{
  "rope_base": 10000.0,
  "tie_embeddings": false,
  "parallel_block": false,
  "lr": 0.00104,
  "weight_decay": 0.33,
  "grad_clip": 2.0,
  "warmup_steps": 386
}
MLP neurons of a small language model. Each row is named by its layer, matrix (down: output weights) and neuron, and shows model dimensions 64-127. Each number is 50 + 12 x the weight over its row's rms, rounded and kept within 0 to 99.
Before each neuron's rows, "raises" lists the tokens whose logits its output raises most directly, leaving later layers aside.

raises: " Their", " He also", " They", " These", " There are"
L3.down557:67 51 61 41 57 39 49 58 38 44 50 60 76 58 49 51 52 61 59 50 53 46 42 23 58 25 54 61 55 40 42 37 70 60 46 64 49 58 45 61 58 51 34 39 59 45 56 56 41 46 52 42 54 54 62 51 62 39 48 43 33 43 55 66

raises: "en", "ream", "ary", "reen", "rap"
L2.down1012:55 31 37 28 51 37 60 69 32 49 54 68 44 51 55 57 47 70 55 45 64 64 62 45 45 43 37 24 50 52 41 55 50 50 57 56 38 50 37 35 64 43 64 37 49 53 69 69 44 35 54 44 63 24 57 50 72 59 42 42 37 53 44 43

raises: "z", "zen", "za", "zy", "ze"
L3.down1143:42 66 51 25 46 38 50 34 45 56 61 43 64 42 43 56 41 32 64 46 55 37 73 56 52 50 26 67 67 47 46 44 48 60 40 67 55 44 64 52 52 67 48 67 72 60 57 33 68 59 75 59 39 63 51 58 33 53 53 74 36 45 52 45

raises: "ts", "ts.", "ks", "ution", "ted"
L2.down644:54 55 58 42 36 64 41 47 61 58 41 60 32 34 46 45 46 39 55 55 55 33 37 51 60 49 41 52 56 64 52 30 44 47 27 64 69 54 45 57 64 23 49 33 42 35 76 67 56 71 36 55 67 79 44 44 43 53 15 53 40 31 73 55

raises: "ol", "ob", "ank", "ubl", "ev"
L2.down862:50 39 29 41 57 42 50 59 67 50 57 25 50 55 48 64 44 63 50 53 51 63 80 56 40 57 41 40 64 38 65 35 46 47 46 54 60 47 41 52 47 51 70 65 54 32 38 72 48 61 55 53 40 50 65 56 60 57 78 33 33 49 41 64

raises: "xford", "ird", "ak", "alth", "ain"
L2.down1500:72 45 36 69 42 55 46 34 57 42 73 67 36 58 53 42 47 47 60 58 50 59 57 51 43 26 59 63 65 45 49 42 72 61 63 55 69 52 32 42 34 64 47 41 34 40 61 50 59 35 39 57 43 73 59 86 34 59 66 31 70 39 53 69

raises: "ñ", "gle", "ire", "g", "k"
L3.down837:51 65 43 41 60 57 35 61 52 71 62 39 61 46 55 65 59 70 82 47 49 37 65 44 51 32 58 40 63 52 49 46 46 58 45 54 51 40 30 50 44 44 66 46 70 86 64 47 48 30 42 46 80 26 52 64 40 37 51 57 48 41 28 58

raises: "ong", "alm", "ord", "oud", "onse"
L2.down1406:51 45 57 44 69 42 47 49 68 80 53 45 51 46 67 47 53 60 77 42 56 36 63 50 39 65 59 49 37 58 69 52 45 36 45 62 47 67 54 56 50 48 62 59 68 35 43 43 30 46 52 43 65 37 52 42 58 56 58 57 58 63 49 50

raises: " Texas", " United States", " Florida", " Turkey", " countries"
L6.down494:58 44 54 34 28 52 40 45 43 56 29 72 63 48 53 46 65 53 37 50 54 52 53 63 52 37 45 58 34 64 54 47 47 51 59 39 30 41 63 49 44 47 45 41 57 64 25 56 41 43 51 38 60 32 52 63 30 63 40 50 45 54 57 44

raises: " as the", " as", " as \"", " as an", " as a"
L6.down360:60 48 59 76 47 67 52 36 57 33 54 46 59 48 45 55 53 41 60 60 47 68 58 52 31 41 45 61 52 43 31 74 53 55 56 60 51 60 47 37 62 50 56 59 31 13 48 71 60 34 59 42 51 51 52 52 62 40 63 36 51 54 49 37

raises: "s to the", "s on", "s and ", "s and", "s for"
L6.down1301:46 50 21 22 59 52 54 56 50 61 48 65 82 39 43 46 41 39 43 56 62 38 49 33 59 58 52 48 47 50 59 38 56 35 48 65 71 57 57 55 33 48 33 47 40 30 65 24 41 45 50 63 57 43 32 41 47 44 56 36 64 61 46 46

raises: "ear", "ancy", "ine", "ant", "ights"
L6.down113:47 65 30 63 42 52 42 50 54 54 34 24 71 50 51 57 46 68 41 48 53 61 30 48 43 30 64 48 65 52 48 41 62 52 56 35 38 53 37 33 45 39 44 56 38 60 44 49 64 36 53 39 73 24 49 60 50 48 37 50 27 30 33 61

raises: "o and", "o.", "o | ", "o |", "o,"
L6.down154:63 41 30 43 67 67 39 43 58 47 40 48 41 65 64 60 29 68 46 62 58 40 76 32 53 59 65 46 59 52 38 77 69 50 57 64 43 48 54 50 45 48 53 43 43 32 63 37 45 43 60 55 49 45 44 50 61 68 40 45 48 37 54 56

raises: "ife", "ight", "ob", "ock", "ox"
L3.down100:47 45 60 48 35 49 49 55 55 48 43 46 57 51 30 53 53 68 47 56 37 59 47 53 35 43 67 49 58 70 48 58 63 50 50 53 36 30 66 62 47 75 58 61 56 43 26 58 42 55 43 60 43 39 58 55 76 75 52 41 45 44 49 43

raises: "\")", "lor", "s\"", "”", "estic"
L6.down1395:47 50 42 29 39 62 44 52 67 67 35 43 27 41 38 59 41 49 49 53 70 55 34 61 57 52 44 36 40 48 45 53 57 25 50 59 41 42 42 64 23 64 52 62 45 38 58 27 56 58 63 30 54 43 65 49 26 56 51 81 47 41 36 61

raises: " as a", " as the", " as an", " to have", " as"
L6.down1177:62 57 65 55 54 55 51 43 48 42 57 60 68 39 40 72 43 65 51 25 37 45 52 43 32 59 53 45 58 44 17 49 33 36 56 50 55 61 49 40 41 39 41 55 63 62 60 53 65 49 56 24 38 53 52 53 63 49 46 48 70 52 50 61

raises: "ty", "t", "te", "ti", "nold"
L2.down1090:78 28 28 35 60 32 42 60 57 47 65 60 44 37 36 52 40 47 42 42 44 43 53 72 74 31 61 58 54 51 46 65 64 39 51 33 48 38 31 48 55 58 60 48 52 40 43 50 28 46 34 54 51 30 47 69 41 59 52 55 35 59 65 48

raises: "hem", "ger", "ter", "her", "hen"
L6.down140:41 34 51 39 45 45 36 39 64 52 51 41 40 42 31 81 37 22 56 41 62 70 63 43 40 61 55 43 44 52 35 47 46 30 51 41 49 54 26 43 36 57 57 43 62 49 55 61 32 38 51 48 71 41 44 48 53 48 47 38 33 57 66 33

raises: "ess", "ago", "ve", "mir", "le"
L3.down917:49 59 65 30 35 49 53 61 51 48 41 36 61 52 70 66 29 44 40 59 59 40 57 61 55 58 59 54 47 63 54 27 73 32 53 48 54 46 36 67 62 38 47 47 69 58 48 51 46 48 42 34 39 38 58 64 42 41 60 79 27 41 54 48

raises: "ors", "orse", "osp", "omet", "ors."
L3.down612:44 75 41 56 48 52 46 44 44 50 44 49 40 71 51 54 50 33 43 47 50 52 72 48 69 43 47 45 83 50 35 38 29 64 61 47 34 38 41 34 61 51 53 39 60 71 52 43 52 46 56 46 71 46 68 61 71 36 50 36 46 78 51 58

raises: "ul", "ames", "anic", "oe", "u"
L6.down1152:37 37 54 73 44 72 35 60 74 64 64 71 40 79 55 51 58 59 46 39 75 63 59 47 35 61 58 51 66 40 54 54 64 28 59 54 62 46 37 69 51 34 68 46 67 42 59 35 69 33 38 49 36 54 29 36 59 58 51 56 37 55 35 67

raises: "ley", "ets", "ets.", "ato", "ét"
L3.down1485:57 57 38 45 56 71 43 35 62 56 45 69 63 61 78 44 51 67 60 42 62 38 58 50 50 26 65 62 50 47 48 54 52 60 29 61 45 46 32 61 34 56 63 57 56 61 55 48 28 61 63 28 38 32 61 55 52 64 16 32 34 52 53 23

raises: " themselves", " their", " him", " them", " him to"
L6.down1489:45 56 61 23 33 30 30 42 78 60 61 46 39 52 51 38 37 37 43 52 56 49 38 35 46 46 52 86 73 49 36 40 18 40 65 64 41 46 49 60 42 56 33 33 56 53 50 59 33 60 56 21 60 65 60 47 67 41 56 54 42 55 35 43

raises: "ubl", "ón", "ales", "one", "eries"
L3.down72:46 34 57 57 34 59 49 41 34 61 49 38 60 66 42 60 72 27 36 66 50 64 35 63 44 35 34 50 61 34 64 48 50 37 54 77 24 46 52 46 57 37 34 33 18 57 75 52 65 52 45 41 73 44 49 43 43 44 66 51 55 46 59 58

raises: "y and", "amed", "ary", "ti", "y"
L6.down87:68 31 42 53 58 43 50 58 60 49 37 67 67 38 51 57 52 68 38 53 53 41 55 69 36 24 61 62 47 83 54 61 42 54 43 41 40 57 28 35 52 47 50 45 45 42 61 40 49 50 38 52 58 43 62 46 65 60 40 45 42 51 38 46